{"num_hidden_layers": 11, "head_dim": 32, "vocab_size": 8192, "hidden_act": "relu", "norm": "rmsnorm", "norm_place": "pre", "init_std_up": 0.0401, "init_std_down": 0.00427, "learning_rate": 0.00164, "lr_mult_up": 0.613, "decay_fraction": 0.61, "final_lr_fraction": 0.0, "batch_tokens": 65536, "max_steps": 6295}
MLP neurons of a small language model. Each row is named by its layer, matrix (up: input weights) and neuron, and shows model dimensions 0-127. Each number is 128 + 32 x the weight over its row's rms, rounded and kept within 0 to 255.
After each neuron's rows, "fires on" lists the tokens most often at its 100 highest values on Wikipedia text that the model never trained on.

L3.up24 [131 100 108  62 142 144 108  82 135 193 168 150 144 130 123 148 134 147 124 154 182 138 124  89 126 109  84  87 148 102 143  61 131  82 121  97 144 102  95 116 194 168 147 190 116  69  87 141 104 108 195  76 167 106 124 118 169 117 179 120 140 100 124 105 150 145 131  85  94 170 113 135 134 142 116  72 147 100 125  77 152 101 189 137 147 137 168 176 109 138 109 133 112 135 134 153 123 111  78  90 114 116 138 132 154 108 133 119  59 144 174 121  93 149 144 102 145 116 156 196  92  89 138 148 130 179 131 164]
fires on: " support", " attacks", "ions", "5"

L6.up831 [139 138 120 178 133  67 148 147 124 122 164 102 119 107 171 116 140 143 110 148 103 105 190  97 148 152  64 146 152 137 102 118 138 156 127 199  65 147 136 153 123 116 159 178 130 117 147  98 116 150 115  86 179 100 154 100 151 119  93 146  84  96 134 156 122 163 163  63 130 140  88 158 125 134 147 111 116  98 129 115 120  98 115 127 126 113 112 135  84 154  77 123 145  96 114  65 103 146 131 135 123 113 133 109 172 121 109 111 122 110  91 133  62 138  97 119 149 168 114 154  78 192 113  82 191 110 127  56]
fires on: "\n", "ar", " of", "born"

L6.up428 [205 133 117 148 146 157 144 133 103 178 160 193  82  90 172 168  81  67 150 113 110 153 170 109 122 117  57 115 136 124 138 127 116 153  85 117  99 127 172 116  95 119 120 148 149  87 180 133 122 139  74  86 121  53  56 188 100 117 106  93  91 131 128 156 135 161 150 112 106 145 154  71  79 196 127 126 162 131 131 102 140  90 147 146  71 136 142 145 138 126 186 114 131  84 130 126 144 107 145 127 117 108 151 113 122  96 106 133 144 128 119 142 110 112 175  68 118 112 181 131 175  86 123  48 136 134 109 125]
fires on: "y", ".", "ancy", "an", "t", "a"

L6.up145 [137  95 140  53 124 169 128 156 167 157 166  74 150 145 138 116 164  80 105 134 109 138 106 190 129 115 124 127 167  94  65 173  78 156  67 121 144  93 187  80 112 113  88 141 181 173  83  94  82 120  78  96 142 128 108 152 143 140 104 133 156  77 123  99 116  95 129  92 120 121 141 133 127 154 149 171 141 110 171  79  76 110 145 167  99 176 172 169 155 131 135  90  95 112 140 137 167  97 164 112 104 105 157 100 156 144 119 101 168 110  93 123 146  61 111  96 175 178 131  72 101 162 156 114 172 143 157 107]
fires on: " such", ",", " \"", ")", " qu", "ig"

L8.up651 [126 119 121 173 180 147 143 152 139 158 101 117 102 152 112 121  94 117  76  72 153 146 112 139 106 133 169 139 130 136 122 147 162 181 113 207 136 174 112 165 189  48  68 130 151  96 114 120 131 128  98 123 135 125  85 129 127 155  65 110 150 201 194 112 121 177 152 122  71  83 185 128 187 132  89 124  72 140 129 171 136 109 116 136  90 120 118 120  88 174 184 175 106  89 136 163 157 126 161 165 134  80 128 124 119 137 129 119 116 111 104 144 108  69 104 151 162 112 151 118 108 121 133 133  92 135 136 107]
fires on: "1", " to", " |", " of", "S", "oc"

L6.up890 [152 101 114 144 131  82 179 166 185 107 146 112 142 108 140 112  86 148 147 117  89 132 195 100 126 160 110 133 177 147 119 101  92 187  98  73 137 188 139  77 122 170 128 122 167  98 131  94 144 125 112  85 170 103 165 148 107  91 116 136 144  77 116 125 156 135 147 134 145 142  85 152 112 145  33 100 139 144  67 135 221 156 149  78 119  88 104 135 114  79  93  96 150 103  90 136 147 115 166 142  78 132  91 103 154  66 143 225 126 114 166 151 113  91 150 118  84 149 170 151  79 143 143  75 119 128 123 141]
fires on: " is", " was", "\n", "),", " former", " a"

L3.up800 [130  87 172 143 120 186 119 127 158 136 119 104 112  86 143 102 127 105 152 132 137  90 120 120  82 103 187 144 146 118 207 149 163 142  58 139  91 136 132 141 193 113 160 123 187 148  83 151 115 130 151 159 120  80 154 204 173 139 173 207 118 142 160 157 157 142 136 127 107 106 116 135 167 160 167 106 172 135 112 129  46 114 161  98 111 178  72 143 141 109 136 134 118 130 158 110 115 132 113 131 122 114 139 154 181 131 128 131 191  95 102 104 118 189  81 138 111  98 141 105 146 137 130 126 150 144 191 112]
fires on: " ===", "0", "aur", "8", " and"

L5.up922 [130 201 156 163 163 135 103 131 172 162  90 106  76 111  98 153 179  89 145 133  76  97 123  95  82 147  74  96 109 153 133 140  72 125 110 152 143 101 116 150 161 106  76 206 153 102 202  67 134 140 114 134  87 133 177 127 170 149  92 132 122 167 163 169 159 117 139  79 137  91 154 134  96 143 108 152 141 136 104 150 139 138 121 105  89 137 133 125 126 143 113 145 141 147 171 133 126 127 153 120 137 156 117  96 184  55 158 168  81 131 132 114 120 152 112 154  81 186 149 147 125 156 149  91 155 123 179 118]
fires on: ":", " st", " of", " The", " a"

L6.up605 [126 108 171 139 181 167 126  98  92  97 129 164 110  91 142 157 146  58 129 141  48 163 142 106 151 202  70 143 155 187 107 107  84 133 121 143 113 123  99 149  98 106  61 119 120 125 102 191 178 103 141  96 117 139 194 130 160  96 136 176 118 137 181 137 114  99 149 127 114  17 100 121 115  96 114 142 140  96 125 118 116 138 147 134 155 166 183 119 175 103 124 166 129  86 101 125 140 146 167 164  86 118  86 157 166 157 152 173 142 109 112 121 136 134  61 114 120 137 138 127 117 120 174 114 120  72 171  87]
fires on: " m", ")", ".", " is", "1", "od"

L3.up206 [130 173 144 131 165 109 147  98 154 126  56 199 147 144 169 128 106  99 119  87  77 205 132  97 114  81  96 110  97 112 108 173 126 199  98 147  79  87 139 115 153 101  72 176 169 112 117  95 133 159 101 103 159  75  84  74 193 130 118 129 109 126 135 106 118 146 145 110 138  70  90 141 127  66 117 153 123 132  77 102 121 129 143 138  99 168 161 131 149 133 153  99  95  69 137 132 182 154 117 151 155 135 127  78 151 128 143 138  93 107  94 109 104  18 146 172 118  80 174 155 117  51 106 117 132  83 192 124]
fires on: "b", " of", " to", "0", " must", "id"

L5.up510 [131 128 150 142 212 142 122 106 125 126 148 123  84 190 117 120 161 172 128  72 143 137 136 104  86 135 109  57  66 198 112 141 109 130 136 122 140  81 190 161 105 143  96 133 139 175 133  96 107  90 105  78 163 143 113 184  97  64  55 168 111  88 144 171 154 149 155 129  82 138 124 130 115  93  50 144 112 140 195 131 113 101 172 114 106 128 136 129 125 121 102 128 144  72 106 143  87 131  69 120 102 168 102  92  60  48 116 125 139 110  96 113 110 120  48 164 140 159  94 146 143 131 112 169 180 110 175  81]
fires on: ":", " ", " of", "5", " to", " at"

L3.up381 [138 167 150 131 131  99  99 135 162 124  82 168  70  92 106 121 172 100 125 107 140 121 119  74  98 150 135 105 114  73 133 101 111 101  83 141 114 140 135 126 140 131 110 124 149 111 144 132 137 150 117 115 127 132 138 173 137 118 156 116 127 135 177 111 105 191 126 143  76 166 165 136 140 104  63 186 149  97 118 158 136 117 132  85 129  73 165 154  97 168 118 120 181 110 172  76 169  78 109  79  88 231 127  70 125 127 101 129 133 137 110  97 101  94 156 134 106 179 118 104 122  92 148  91 177 133 172 109]
fires on: ".", "9", "on", ":", " The"

L6.up132 [132  82 206 104 146 101  72 150 133 110 194 117 126 130 166 158 151 124 110 134 159 145 140 176  99 149 141 125 137 112 126 148 126 155 110 137 118 155 112 105 181 141  76 165 113 123 132 153 111 120 125 131 123 104 160 116  99 116  61 197 142 124  82 147 132 107 143  84  55 177 118 110 118 179 144 116 229 114 106  70 120  99 138 130 118 137 158 158 127 132 119 198 137 160 133 164 166 170 159 158  73 122 147 167 148 102  77 138 114 119 102 108 164 155  76 112 146 189 105  76  93 118 149 113  77 158 156  99]
fires on: " of", "or", "ib", ")", "ig", "j"

L8.up811 [115 114 108 134 118 136  97 124 154 129 177 118 158  98 154 150 122  94 180 101 137 144 166 145 134 157 189 107 113 112 105 120 153 111 145 103 116 137  97 179 125 121  83 120 104  80 157  95 135 137 145 103 116 150 132 163 142 115 139  94 146 101 106 129 143 134 141 172 145 119  70 122 113 123  61 118  90 143 128 147 145 107 142 140 118 119 139 146 107  87  62 108 139 107 131 145 175 132 149 132  66  63 100 143  94 159  87 140 118 117 140 113  58 113 125 142 103 156 131 118 138 128 131 134 178 141  87 125]
fires on: " ", "\n"

L3.up633 [170 115 124 167 111  81 150 149 159 176 150 134 130 103  62 153  94 171 147 106 173 166 179 125  45 165 175 217 117  59 117 107 123 120  93 137  92 103 113 179 127 128 131 127 144  66  91 123 152 114  84  95 143 133 115 139 150 112 140 102 164 121 116 176 163 132 180 126 165 156 116 123 137 159 112 190 165 156 123 148 160 129 192 118 103  95 183 140 127 112 116  88 119 124 114 140 164 189 141 145  74 142 116  60 191 171 165 150 140 121  84  96 111  90 117 107 104 158 135 130 146 105 108 147 144 165 162 131]
fires on: "\n", " (", "I", "\"", ";"

L6.up228 [ 95 185 124 139 121 118 127 120 134 138 126 154  64 182 133 110 140 108 107  89 120  88 169 119 137 142  97  70 155 176 137 109 102 129  93 113 127 102 169 143 147 104 105  87 172 133 117 117 146  77  99  91 162 137 185 169 111 130  76 142 107  83 123  87 146 116 161 136 117 121 180 169 124 137 155 153  79  98  98  78 151  59 139 125 103 112 191 161 145 110 113 100 175  74 142 185 165  99 150 123  91 138 131  91 138  98  99 123 136 131 115 177  90 128 116 121 139 121 106  64  85 105 190 125 193  75 150  78]
fires on: "-", " on", " at", " to", " in", " from"

L8.up587 [130  80 155 119 120  86 152 133 143 134 140 208 141 109 120 131 127  67 141 126 141 140 200 143 123  84 129 173 109 121 118 113 104  81 127  76 116 129 114 144  85 134  57 115 129 147 177 156 108 174 112 103 109 118 124 105 171  77 157 173 184 122 113 157 158 157 165 125 156 104  82 150  67 123 135 157 114 164 128 136 186 169 160 176  88 115 119 156  62  95 121 100 168 172 120 138 135 142 165 104 106 132 108 171  66 104 117 175 111 160 119 208 118  70 114  93 103  87  66 141 115 105 101 133 157 169 155 132]
fires on: " ", "–", "-", " years"

L5.up818 [118 113 106  98 111 173 170  90 123 134 115  92  94 107 144 177 146 107 127 114  90 225 174 142 149 124  94 136 110 163 118 147 162 171 106 139  94 152  97 108  63 151 148  97 149 101 115 134 112 109 128 114 124  85 140 149 143 116 113 148 125  95 180 159 151  58 158  85 128 130  89 160 146 136 123 202 111 113 141 119 119 105 128 125 137 110 117 170 130 149  61 125 163  99 120 141 152 142 165 159 143 121 179 147 174 150 131 168 131  94 132 136  79 134 127 146 114 137 134 171 110 172 132 107 148 104 155 139]
fires on: "1", ".", " to", "o", " of", "\n"

L8.up1013 [103 129 167 110 148 132  88 148 155 108 124 122  87 154  85 164 138 148 100  76 167 108 173  99 165 106 117  62  85 202  90  90 146 126 132 115 161  87  98 176 122  66  83  87 114 160  85  63  93 104 120 147  95  98 143 120  99 101 143 118 115 115 146 154 142  82 146 130 100  95  61 135 135  71 103 135 128 203 106 129 115 180 159  62 144 103 148 169 129 153 105 115  92 118 145 149 113 213 112 131 114 123  78 120  93 111  44  69 106  99 100 131 149 131 139  37 178  96 127  85 134 133  99 126 136 151 169  57]
fires on: " |", "0"

L5.up413 [ 84 116 157 150 121  96 136 133 142 100 157 123  93 139 136 146 168 136  94 119  68  97 161  95 113 125  90  93  89 142 180  48  88  57 131  85 121  85 101 136 148 109 126  82 111 154 149  78 146 139 132 146  84 148 142 149 119  95 109 151 114 139 117 118 117 116 133  88  85 104 169  96 120  78 109 165 195 161  98 184 169 128 151  87 152 137 112 133 101 140 128 143 130 101 126 122 153 148 183  89 110 153 172  69 179  91 111 129 167  11 111 156 137 134 127  82 188 158 110 105  78  79 125 110  96 143 133 120]
fires on: "S", "n", "V", " |"

L5.up456 [128 117 164  64 153 157  70 111 121 166 149 175  76 120 130  99 150 120 160 121 157 111 159 155 164 149 163 100 142 100 127 136 133 107 133 149  72 108  82 144 117 133 125 158 161 103 147 111 104  90 143 111 119 128  92 140 165  85 141 105 137 132 127 172 175 173 139 107 151 175 126 124 129 115  68 122 193 174  91 134 123  91 145 117  94 115 133 154 116  97  34 140 103 119 180  81 166 135 103 153 129 157 191 158 190 163 125 205 130 183  84 108  59 129 133 118 141 113 182  85 102 131 151 133 139  92 134  71]
fires on: "\n", "–"

L5.up468 [170 120 129 158 147 166 185 101 160 121  77 115  97 153 188 109 112 136  93 112  62 156 168 149  92 154 108 166  49  71 137 106 153 116  92 154 118  89 149 178 116 133 112 153 144 108 124 158 157 189  95 100  96 122  83 117 118 152  64 129 141 152 193 191 171 131 153 128 108 121 132 150  98 128 147 143 172 123 157 177  94  97 128 119 113 112 183 167  97  45 159 152 143 130 173 166 119 165  99 153 125 117 148 147 146 115  77  96  67  89 107 149 104 146  53 148 153 101 134 107 124 127 162 128 120 126 211 104]
fires on: " to", "1", " a", "ri", "ic", "("